From a checkpoint of a small transformer trained on Wikipedia: 6 heads of 128, a variant of Muon for these matrices.
MLP neurons of a small language model. Each row is named by its layer, matrix (down: output weights) and neuron, and shows model dimensions 240-367. Each number is 50 + 12 x the weight over its row's rms, rounded and kept within 0 to 99.
After each neuron's rows, "fires before" lists the tokens most often just after its 100 highest values on Wikipedia text that the model never trained on.

L6.down434:51 37 81 41 58 53 52 50 41 45 60 62 61 70 60 49 37 60 31 69 42 51 50 52 78 60 56 48 60 38 48 45 57 36 54 53 55 58 50 36 50 58 75 42 60 37 50 56 53 60 53 73 35 47 35 52 31 47 41 80 65 63 36 52 54 52 59 52 52 46 56 34 69 38 53 73 43 81 42 57 34 57 45 33 63 69 60 59 44 31 33 52 44 60 59 56 55 41 50 29 50 58 54 59 57 59 25 45 68 45 51 50 49 42 28 46 56 34 50 34 49 41 23 47 47 64 35 53
fires before: " ", ",", ")", "),"

L6.down885:48 67 45 51 54 50 54 69 73 71 37 40 39 38 57 49 48 48 57 36 58 42 40 47 39 52 51 59 62 53 68 55 37 50 50 57 38 65 40 53 48 53 69 38 49 56 37 65 54 47 54 45 64 47 43 70 69 50 70 60 47 44 55 56 53 61 47 46 68 46 55 21 34 57 52 62 51 47 48 52 44 46 49 77 84 51 52 67 37 51 55 55 55 49 49 56 54 44 38 55 55 58 47 45 39 53 52 15 51 43 27 70 46 56 70 51 38 60 43 33 50 54 46 54 52 54 44 38
fires before: "|", "-", "==", "Women's"

L6.down1726:52 34 39 69 39 46 45 54 46 47 63 45 43 46 42 52 50 52 68 43 50 39 26 36 74 37 66 40 44 20 46 55 53 43 60 48 64 49 49 60 29 73 48 55 49 60 45 56 46 38 47 70 56 46 66 40 56 49 63 73 50 54 63 51 34 57 40 50 42 54 66 52 37 52 50 64 44 53 47 49 29 45 50 75 53 66 37 47 50 44 56 38 45 44 22 43 77 39 64 55 21 44 20 70 51 57 37 33 53 56 30 42 42 59 49 56 36 31 50 72 37 67 64 47 48 56 35 51
fires before: "-", "|", ",", "•"

L6.down2484:58 22 45 62 43 45 28 42 54 37 47 48 57 55 52 41 42 53 26 60 60 47 47 45 51 42 67 51 56 45 46 38 32 42 62 44 60 50 52 31 47 50 57 59 52 67 59 48 37 51 60 53 76 48 58 42 42 55 49 56 46 57 35 52 45 51 62 58 33 52 36 48 35 60 46 56 46 43 58 56 67 48 48 40 95 59 45 55 45 44 56 66 29 42 57 48 27 48 57 51 38 65 50 38 59 44 41 41 68 38 63 70 64 55 56 33 49 46 51 47 67 46 43 44 45 37 48 34
fires before: ",", ".", " in", ")", ")\n"

L6.down1234:54 49 38 60 60 59 52 57 51 33 64 61 41 49 44 70 36 41 55 38 59 49 62 45 50 59 55 64 49 43 42 66 28 58 21 43 35 78 42 23 61 48 37 52 52 57 68 70 51 44 51 55 42 69 48 35 59 70 62 43 67 47 32 55 71 33 48 58 83 43 39 46 32 50 60 33 28 52 44 54 36 38 44 47 32 49 67 27 75 69 39 31 46 64 42 66 62 36 67 49 35 46 56 49 42 35 54 65 63 29 61 72 46 56 56 40 37 50 44 39 70 39 36 39 45 40 62 22
fires before: " of", " that", " and", ","

L6.down404:34 45 69 37 49 60 42 36 42 63 63 39 38 53 69 58 66 65 49 32 62 57 63 46 51 42 19 54 50 38 45 34 40 53 53 58 35 44 48 54 68 55 65 55 51 49 54 49 60 37 59 50 61 47 71 57 35 45 45 72 52 61 60 65 51 42 58 34 48 50 45 52 32 99 23 62 46 54 46 42 74 46 51 31 48 64 34 57 52 45 47 67 61 22 48 41 41 62 37 35 51 55 62 40 37 44 57 39 61 50 59 58 39 37 70 47 30 53 43 68 39 56 67 50 56 69 64 27
fires before: "-", "|", "201"

L6.down1065:66 45 57 38 27 48 49 63 63 47 66 38 58 60 40 50 56 56 40 63 65 44 58 52 69 54 55 25 53 50 58 44 49 58 54 35 46 56 67 49 42 55 50 28 49 50 48 55 55 53 52 67 44 46 77 60 47 26 50 37 60 45 30 72 29 46 54 35 50 49 40 58 45 38 45 64 43 35 59 27 08 63 43 67 26 66 48 41 51 45 58 29 53 30 74 58 42 55 45 47 47 76 67 44 54 40 50 34 44 55 44 49 47 63 62 55 52 36 55 42 35 52 51 52 62 51 36 37
fires before: " ", "|", "–"

L6.down2346:44 54 62 49 60 55 54 48 42 40 44 31 41 46 64 28 44 65 37 46 56 33 48 26 48 84 54 49 38 48 66 46 40 51 47 52 56 50 41 52 46 62 37 44 74 39 40 86 68 53 46 34 14 54 35 51 67 54 59 37 52 41 36 60 47 26 35 21 42 61 34 30 43 55 50 54 13 72 48 42 50 57 55 47 75 48 45 64 56 57 46 43 57 54 44 44 54 32 45 40 53 43 56 51 48 45 58 53 64 77 51 46 47 58 44 54 56 59 54 60 43 53 22 64 34 57 57 42
fires before: "|", "in", "|---|---|---|---|---|\n"

L6.down145:67 48 32 52 47 48 66 31 55 62 49 37 43 58 35 51 49 49 29 80 50 52 38 43 33 57 45 55 67 42 68 65 48 47 25 52 56 55 42 60 66 23 52 65 63 32 45 39 50 50 47 62 36 46 59 59 40 71 42 55 72 40 53 34 47 44 32 71 49 46 63 70 44 28 68 35 60 60 63 29 47 45 52 48 48 25 44 48 61 62 43 57 76 61 49 62 61 46 38 55 56 53 43 31 45 46 61 63 47 52 46 35 26 38 53 51 58 51 76 34 50 22 21 45 42 28 52 67
fires before: ",", ".", " and", " in", ".\n\n", " ("

L6.down2222:58 63 51 76 51 31 46 65 40 49 34 59 52 45 47 60 43 61 50 32 22 43 27 36 54 54 22 27 57 51 59 75 46 43 39 45 52 38 44 25 47 73 57 51 48 44 56 43 45 57 45 46 25 55 35 36 45 33 44 14 40 49 49 63 53 53 78 32 64 41 46 32 54 53 39 59 53 40 57 45 47 60 45 54 30 60 28 24 43 44 58 54 64 48 38 47 75 49 48 40 81 29 60 33 62 54 58 39 28 51 42 48 29 53 58 54 72 44 39 55 34 41 26 57 19 48 38 30
fires before: ",", " the", " he", " it"

L6.down269:54 46 52 51 38 44 44 68 55 71 40 49 53 62 58 70 58 48 58 33 47 60 53 41 29 55 67 18 44 54 58 30 31 50 45 46 50 58 24 58 47 52 49 36 40 62 47 66 81 44 38 56 68 53 66 53 59 50 45 54 62 58 43 61 51 42 28 40 40 51 38 53 51 59 46 63 52 44 57 42 57 47 52 38 27 43 45 55 44 67 63 51 60 36 48 58 38 54 49 40 46 59 67 56 41 67 54 51 49 54 53 31 60 70 59 58 72 37 65 61 63 38 50 33 17 62 35 42
fires before: "|", "-", " by"

L6.down2649:50 42 56 27 49 39 62 62 42 39 47 80 59 31 41 40 16 46 42 49 43 40 52 49 59 43 61 44 59 56 15 53 54 45 49 48 63 69 29 45 50 56 48 69 29 47 57 45 38 48 61 62 33 50 41 56 56 59 43 74 47 41 53 52 46 50 48 44 79 46 29 20 56 59 40 56 65 53 62 53 39 45 37 33 64 44 68 60 38 47 50 46 54 48 49 32 55 49 38 58 39 42 70 43 33 25 56 44 57 68 51 58 45 44 55 44 48 38 59 60 46 55 35 61 52 54 41 53
fires before: " ", ",", ".", ";", " |"

L6.down352:55 48 53 48 66 54 61 58 48 60 68 48 39 65 36 43 49 48 45 40 43 51 42 48 47 63 59 30 55 39 42 48 40 74 64 62 41 44 49 43 39 34 53 45 43 44 66 47 52 34 39 47 42 54 56 37 43 30 63 57 35 70 51 52 55 27 54 49 41 48 41 33 66 49 45 57 71 74 46 45 53 48 49 68 55 40 43 58 46 53 52 33 44 52 41 28 45 53 34 47 48 52 73 64 37 26 46 44 53 30 49 34 32 29 60 47 52 45 58 69 35 46 55 52 57 33 54 26
fires before: "|", " cycl"

L6.down16:54 44 66 75 61 45 52 62 40 59 40 43 47 31 53 65 29 36 60 48 42 49 38 65 68 39 66 50 56 63 63 62 59 48 30 64 73 56 63 50 57 47 49 55 47 76 44 37 68 25 56 62 35 58 44 63 52 48 59 53 55 37 62 53 25 64 43 44 41 57 55 46 54 50 62 60 41 54 58 43 53 28 57 51 58 35 41 42 48 47 53 33 63 69 57 54 69 39 50 70 72 44 58 53 37 66 39 47 55 54 33 47 44 53 51 62 56 46 35 63 69 47 52 43 39 47 69 42
fires before: " ", "',", ",", "'\n\n", "'\n", " the"

L6.down2474:53 51 47 70 54 44 70 66 53 64 58 43 46 72 51 64 50 17 36 47 41 49 46 38 23 71 72 42 57 65 67 43 51 46 68 56 33 40 56 41 73 53 48 62 48 58 50 39 81 59 44 68 62 28 68 49 39 72 44 32 35 47 63 55 30 26 33 35 60 49 41 55 33 33 50 37 60 35 54 58 41 61 50 68 31 49 58 67 39 32 41 47 47 43 38 33 73 58 52 39 53 47 39 33 55 38 49 41 57 45 36 56 61 37 45 52 40 42 59 59 45 43 31 47 52 40 56 49
fires before: " by", " in", " and", " with"

L6.down2588:48 62 47 26 47 51 20 52 52 32 47 42 46 41 31 52 33 57 55 47 55 73 33 41 54 38 51 38 43 47 50 56 50 49 59 41 41 48 85 65 47 44 66 52 19 59 72 31 57 49 49 55 59 61 57 60 27 42 32 69 57 34 46 42 39 39 26 42 42 59 30 60 57 55 56 61 40 52 47 34 58 32 49 40 38 48 42 60 56 24 24 46 45 52 43 48 47 44 42 38 47 57 70 43 76 53 54 66 59 39 62 68 35 49 37 41 68 31 58 40 49 58 46 45 48 33 61 59
fires before: " ", ","

L6.down2275:44 51 55 51 61 67 66 30 64 61 44 35 67 51 42 70 37 53 51 55 47 50 33 38 49 22 51 43 45 53 57 51 35 60 52 72 73 57 37 53 53 57 45 62 57 47 38 53 32 48 33 31 59 59 52 69 42 66 61 59 44 63 37 70 35 42 58 33 35 34 39 70 58 56 29 49 67 64 34 46 70 63 53 41 44 48 46 51 39 54 63 53 38 61 64 47 60 46 56 48 74 63 47 42 63 50 59 55 61 44 51 49 63 43 62 55 38 60 50 40 39 67 45 64 60 44 21 43
fires before: " |", ".", ",", ":", "–", " "

L6.down2986:20 44 42 44 60 28 45 66 33 58 50 55 40 33 37 22 48 47 43 67 51 51 55 52 63 38 50 80 61 55 60 58 32 48 53 67 38 48 49 44 29 43 59 48 58 55 45 54 64 48 37 48 38 57 34 23 44 45 59 43 41 50 63 70 40 66 43 55 65 67 39 74 24 99 49 47 48 52 47 49 54 47 49 24 60 56 45 53 38 56 55 27 35 24 57 38 55 59 47 61 48 43 66 45 59 52 62 35 35 60 50 59 52 63 50 55 69 47 51 35 44 62 44 38 43 34 65 31
fires before: "|", "-"

L6.down1348:57 55 40 40 22 64 61 56 55 46 53 60 42 45 49 53 62 54 31 65 50 53 52 34 70 47 55 74 53 37 56 68 38 59 34 50 67 50 41 49 43 40 46 50 59 42 58 49 49 60 35 48 50 27 38 61 65 69 31 42 52 53 65 42 37 69 52 85 55 43 65 36 59 45 54 58 46 71 48 56 52 39 49 66 47 54 34 55 62 56 30 51 30 49 51 80 57 48 45 36 58 54 38 53 57 28 44 53 54 38 64 62 33 50 55 36 64 44 33 25 51 42 46 55 28 27 54 59
fires before: " ", " the", ",", " his"

L6.down2785:42 40 62 71 45 48 53 51 48 78 44 61 36 64 53 41 53 43 42 41 29 44 64 48 57 62 42 49 51 45 64 42 63 64 82 77 71 45 46 79 30 62 43 51 63 38 47 56 46 42 52 70 47 40 47 60 44 39 44 70 41 59 42 63 59 60 49 45 50 60 48 53 60 64 56 51 64 58 38 35 38 51 46 60 99 30 31 57 36 49 51 34 62 59 71 41 58 48 55 56 62 17 68 46 40 49 47 62 42 59 30 34 44 40 62 52 47 62 74 50 35 67 51 66 22 53 51 50
fires before: "|", "|---|---|---|---|\n"

L6.down1784:35 64 59 84 45 61 33 68 60 61 70 54 41 48 66 76 48 58 19 32 30 36 43 39 27 63 41 54 68 29 54 63 26 66 67 55 62 56 35 63 30 37 32 52 28 58 59 67 47 50 45 45 42 75 65 52 38 43 51 46 68 45 56 63 63 30 57 39 61 29 54 33 39 55 41 42 67 54 47 37 41 71 55 43 53 38 57 85 41 55 72 62 34 46 58 38 30 28 49 43 51 50 34 43 38 68 62 61 30 41 40 56 18 34 53 38 39 58 61 55 34 40 62 47 35 23 52 59
fires before: " |", " of", " in", " to", ","

L6.down284:43 44 47 40 53 43 48 52 51 72 57 61 54 64 64 50 40 62 45 37 44 45 36 62 47 44 44 54 60 41 44 46 44 59 80 48 42 32 70 51 42 40 78 58 58 52 47 40 47 43 23 53 49 46 52 58 54 33 28 59 26 52 33 30 41 55 52 39 52 45 47 17 41 23 37 43 46 41 46 53 65 49 65 52 00 45 47 28 53 15 29 42 59 67 57 50 48 38 57 44 31 41 45 31 55 28 73 65 44 45 54 61 66 49 43 49 38 78 66 60 51 31 46 52 30 66 55 33
fires before: ",", ".", " and", ".\n\n"